From a checkpoint of a small transformer trained on Wikipedia.
Architecture: LayerNorm before each block, learned positions, biases, tied embeddings, normalized queries and keys.
Training: a variant of Muon for these matrices, 1657M tokens.
MLP neurons of a small language model. Each row is named by its layer, matrix (up: input weights) and neuron, and shows model dimensions 0-127. Each number is 128 + 24 x the weight over its row's rms, rounded and kept within 0 to 255. Numbers have three digits each.
A block is one neuron, or neurons of one layer that tend to fire together. After each block is what it responds to, as a language model described it from the Wikipedia text at the highest values.

L7.up175:097147105145126175087128145122128158147100138164122160098143143130147116119101117148124145105164162132141155146160132145113105092139132127091112166171148109079136120162131102080129097116163108112115165126188153130163123123119131143130093153198092127154113137140131140108112137132134133113142135158158084125139129028181126100109138124178131101138125181108143154116149106107118130138150
L7.up213:099113153133147130117110127164119128158161135184164107139148084096123080137137112091103157161165148159186151110161079121169125146135079143153092128121097137138130095124106136114118140114121143139117104138137176115108092155150111144112132156157099109119117116158142118149102146149165135160132116115137131161135108141126134140102127130099105086132126143173114121158128113127118138115130
L7.up641:099155129161140130126127136153105166140148137094144105136086116182159148129122113125109122169131140116127129144096060132186122099129125118128117132176128090158103137137113162119108145150133093120104144107159166101141140092089109105119146132128113114148099121100168115101097110138138127150109159136136144079121094126166138123111100164143086147149093150166129164104130100155121122093141
L7.up898:166142127109153144121107091075131151126142145161126128135086095124142124114136115142134132140111128130135115141095107098155125083139112118127168093114087157097109084133128161076136113041100096136152136137130114118081124134121064145150116074125160109115062154087154137146109116095112120125114106149143144126142118092141127119147147124106089140115115141156116081100132097101102116133139
L7.up1422:107140140112139155128100153175110125164147102123090116127123111135085130131134097124099108157162084145146151132192095177135143105135126153141169154144122137101126158121136091092123126117152089120115113106093171096137098124097120130101154133124126120137116111141136115153168116135128159135099159116164150126112131110127119187122109139117147115100126147102150155159168087193118154123146
L7.up1656:123121092103131124131104131159113142109154098100096093152103126091139163099099139145144097116156118134155121103114098155155140147124141161101165092123129148115109124156134108134163157131155098088123121128126153105153111141134160120134120120131135111168103170121114112131156128118104121133144141097094133150111113095142147174147110173146137131086124136171115132188099149175133171104152
L7.up1938:125065079099117115142148116119136103131129102156125123151125162113106165105129144083134156103117090139158127139125140134115114088155099125121144127109142092058147094104115126127161084107138108100072154159121156123137081116126141145104093090090121155126111146147182133144112096144132126130125147126202116139142093152127130149128141113096135125143127143167160126097132152140158131098128
L7.up2023:138120107153143113115146116132102160143137114120136125083140110148100098154137114106145133125111126126094118130157104150104130139137154163187148147129136132115147114163098103135127117120153127113158138099197177111120132127110143116134151110144172145133133151093121153197145096113113154130134127149105165120130134120164148136175099113104127120112113110135141122151129136101121148122156
Description: Clause-introducing verbs

L6.up227:150131140116134115157126157084069146145138095135138124141143155108143129154142119129171159154141111145091106160139072080161123104130168107149101134128131146143158119135180132133148079111145150144102141152145169109111152135163113113143110104102124106133136140125107190099107095131084116090126136135104143114095173132148129110112111136154124160125127115085150134082132093155114063139121
L6.up268:119133108126122112122165124105121107141117123169132159128108119112159142143121112142123115088088119126145138137168149127181114112167119130117140115155143160144124115165122101126136144140127132106149129116163135131111133104188178087133142087126184135129114145155133146097106086149128092118078118123146167111155152095129113142096091122173135200116117131118102109144138152171093155120104
L6.up587:136135082113138135103140140138133143144110114104124147146131150106127151108138110108124118140099131136134094143140132104110120133135178076159111139089121160123153141120144089130133099116154171132109115163117138172138138144127115119141141090124102175105129176205132131087095140154161157083145139095132144104163156139104115124165174147110110146159093125131123122127126105087116113162155
L6.up606:109126124172128142137131145105159101155106152101131129097157125133107115127076082124129134132112083110154124147110093134148120076116167126145152098131123166118125125119162154142183085136084127133129160121157155158138088136144131100114150123141136144153157132175120160126138084141118178108135133110109132154155145133144126142143137136146127155142126075130154127097161122122116142116111
L6.up876:145128067164131122174149135124095130094154115099104112103123137102104082132163125109122171114140169128116129184157140140127149134152183124132126132102149139144106119127164109166132092105150172156164110117077173137113108139074120107145175132170140124091108164140152116094120108108125135123126110154136128138122120189140145086130103131096099114106133109099152100110138139175097144126173
L6.up1282:104074101134109149152101140083141106149108149128121131132136147100100135135143131154150135124162128131161084145159119124187058125137136122145141097141144096139140110141118129105157127117134187103153114129112157181109168133125114111113080122121092179142104145142131162124117120108096111127122109134160096149132104081134120146140109143132164150108085142074136147091141145122101165141126
L6.up1365:107145093100102122123130142152141122114145128149136152106131107106109103127154062143187138176153152164154125167118094142162128127144148126099118109124129142156183085178173133139141145104137090102157115140161097143141121126142129081104074135142126133148115099104101183098111135122151121123139103086125112127133182137149137123103105125128128160105125116113163125136149109110157133127139
L6.up1865:124151074143108103124175115116078141176157111144155119148157094159158107147143134144149129134163158089122122148142147132166172084166122113134116100130117136127156145149193155107113122149129125140110100121144100153105142122100120098145090119097153095116143102161106148126097104120088126104079094095145131103177128084125099135139076154107129207139117118102135106116151132104120113116120
Description: Person given-name endings

L7.up24:086153124083141145142121075158063136137144084132111111170105135135141116127111134108126072130173135151129070131135118074149203143143167130137129111116144110157122152076132109100103115154157092147159149127094138153137096107132115161111133127123072135114130140155143134138140138107173102090108131125098131134141147146123125113129073143129126154127146157127128073153136119103122122116092
L7.up261:130195113160152076137116113097109154151148141134097109124188099130142140113093151142114113136135125115121079150140122108145173095126147132115108106119092132118148106111187164150096102132146115110098109117137093116088145154084088094148095161112132094163122123159127149113089095131073167088118129122155104132166130122138134106156071137100146153173109134125143085111137110151109105119151
L7.up386:123148143086182095170167118156083178147156131124103141116176124113176163075124141153141187152108083157155067144114130129135137131128133151161148137159125117112114167140161150110094121107120118125147140074134107130110118108152127115170143114152067172127138115139099121083110106131129202144092118083085117124182116129128137119127108147080130139164116160104134088114116136105148089123122
L7.up602:126170122154094127167164123102083141116179126117140119118153108129124125155117126160149133130131142143121106167104119126156155071128144132111101109139170125113152122155177126137079128161152143113127101149164118138112114113118139099126096132063105143135173126131080163094101070142118145086095080106155116141145150135094152128114148122115102174154097156111134125101154114182122194131109
L7.up1595:154177103120153098160155116115091148120185131139132140169192100083170159091082124138118118096166111092154049152122075082147166114114142139148137092139142158126179129114151096097133074125132163127122100098137119115130146140110107137135147128147133131134141116136131130083066118108103193121116161098151138105176108134123135129122062140080111149124107144136111109112144100120111089128135
L7.up1659:113129101169126139111129097156089169175135141154149155147094121125093141130129112135144130114161127092115135131098145140175161146145128141085132112138134120147131147090114127123091130127093120110087117138073085108134102124110092120113105106164129070136155142129172119127082117140138159113115114081135113109155172104120176136097120140090166116129097121130113094146152075164142117101135
L7.up1726:110155146123099144147109143142109133134134115114135106140139116160170158145109152150134118168153139129144128116119124088200151059111158138095118117149114130097113095143148107085119130170142093164128133110158086120113105130089095090174083111109108121153144101157232130151089109132086130114078065098104115117150110155136129177104107121134147123093119133128157124121154112137135139145123
L7.up1935:121146161141146144126138126111092123152162116169112122146089125128133130111129130131168124129145123140085086162138175167153145163153132152133128099131164105130117110133144120108102112141088087116123126150175168148096138121148144102121156111095106162121124119122133158112090100141153133069093106135088123110105084142131113112183114147158151173150112154123161132101176163142127100160110
Description: Given names before surnames

L4.up1712:129168080181079153145161113115085149130173131103094109126167099106118148131119109116129157114155105131095109145083085121138131120105151095136097105117155131104186106146165127139099089104106170104101151146128125099118146130115115065146108135096126122164162129145129170078095095133100159100108107129128113141132173198102110107143097113108171154132141141129138112112113099150101103126120
Description: Person first names

L6.up40:126164087107086114170094149106136098143113119159119115105136113107101125102157103147150098062106130133100136123158147109112166119147112144164132107165112154112145131145133121152103137134122081086109139160183112101145137134154157124163125120116120128181136112121112106150140108157138130115160121182111126122119141111132112167094132101136126087156152162119143137121130154146132111088120
L6.up783:122151137120107103129144113125095140128107166166154128136146147138139178140165135143106125127122110105083117143143146112126103127126122148097128148109092088122133171170142120086170111138181089176142108194152126111069139118179135110148124111121112123128121130154134060148112113169136111102156109143064126104133142120152101135138109110074099150123084159126117139164103119123116156146162
L6.up986:136154067099114127178115141122137141149111113104122168129140138132141159116117102142183132123132134136179083146122174146109128104095145168112148179147105115116170133113102114134169133125126134054125112130180131141109128135135126124173078114144149120159066146106181161140107127117102133134128114119163116114098096097166143108099156113168098111124141060114110131135142128165123151119189
L6.up1048:112141142128118149131124113124147092118114127136099165121154128119178131141115138118138120162138153151123111102107118118149124119144105160132147145152096159155136158091136121126154151101167110095115129163169110166117164184151137102055101153144159087101097117128127106159099155113096121141155109199137115155136111102113094150134112128068127138123130136101130125124128134134155104134167
L6.up1194:095136093178118124107138140154128137111135145156118125134142123104127182112145124147112116121073121178140103142179107135143113052171158140122099106125150131129114138126132142161144120127119140147154119123146130146135114172145160111121171126135087099131142165088102112120148114096126110129128143132131124073095128094149161072121082091103103126168134162087112167128107145147127169163136
L6.up1613:118147091121140127115096157104073171155117108164153134135079106143139117124128147161154135114137162120137100151133087127113147115118120142101146162154121165118111094121129120109084104102157133104075155171146098106129129131148121146140168113129109131144114144103124080150126151138146145104149103175134126149105160164151133118107161128156107139137129127119079077127122139161115118104116
L6.up1667:087130095126141125125125127146094160142119102122134116107082111166130128133108149150166132117090131133146079140173146165120134096104154147127112157137150166081096127136133115126098088115163114120081182162167137123141101146138137144167142120155090142164128088112120078128140113154102138102161131132113108157133115129166150121135100093134081141120153120093087102141115153152133129139135
L6.up1717:080190155154138107151128150115093175124109111180130151134081113164140111074150133162147133128143157150189128139128123119144131123096132145095104141142141128100117090113148129109096093141174120131128145157155152158152166119107111149074176165096118097134114135094125112139128107122151136087134124127161125133124130134170150135154134144122133133165131120109120123166134101149099100104116
Description: Main verbs after subjects

L4.up1583:159159123132180122136103068109078169151133110102113115116105105117139130070115154133120116121174100122114120137125085114106112097166113132143113132145162164094158084136137143155117110132150090112127137151169121095163112116109163135092111140105161119119113131110131116099111115104155130117141147136120182148169125141102112135107073098124134088160130159150123148148123166114148195175127
Description: Main verb after subject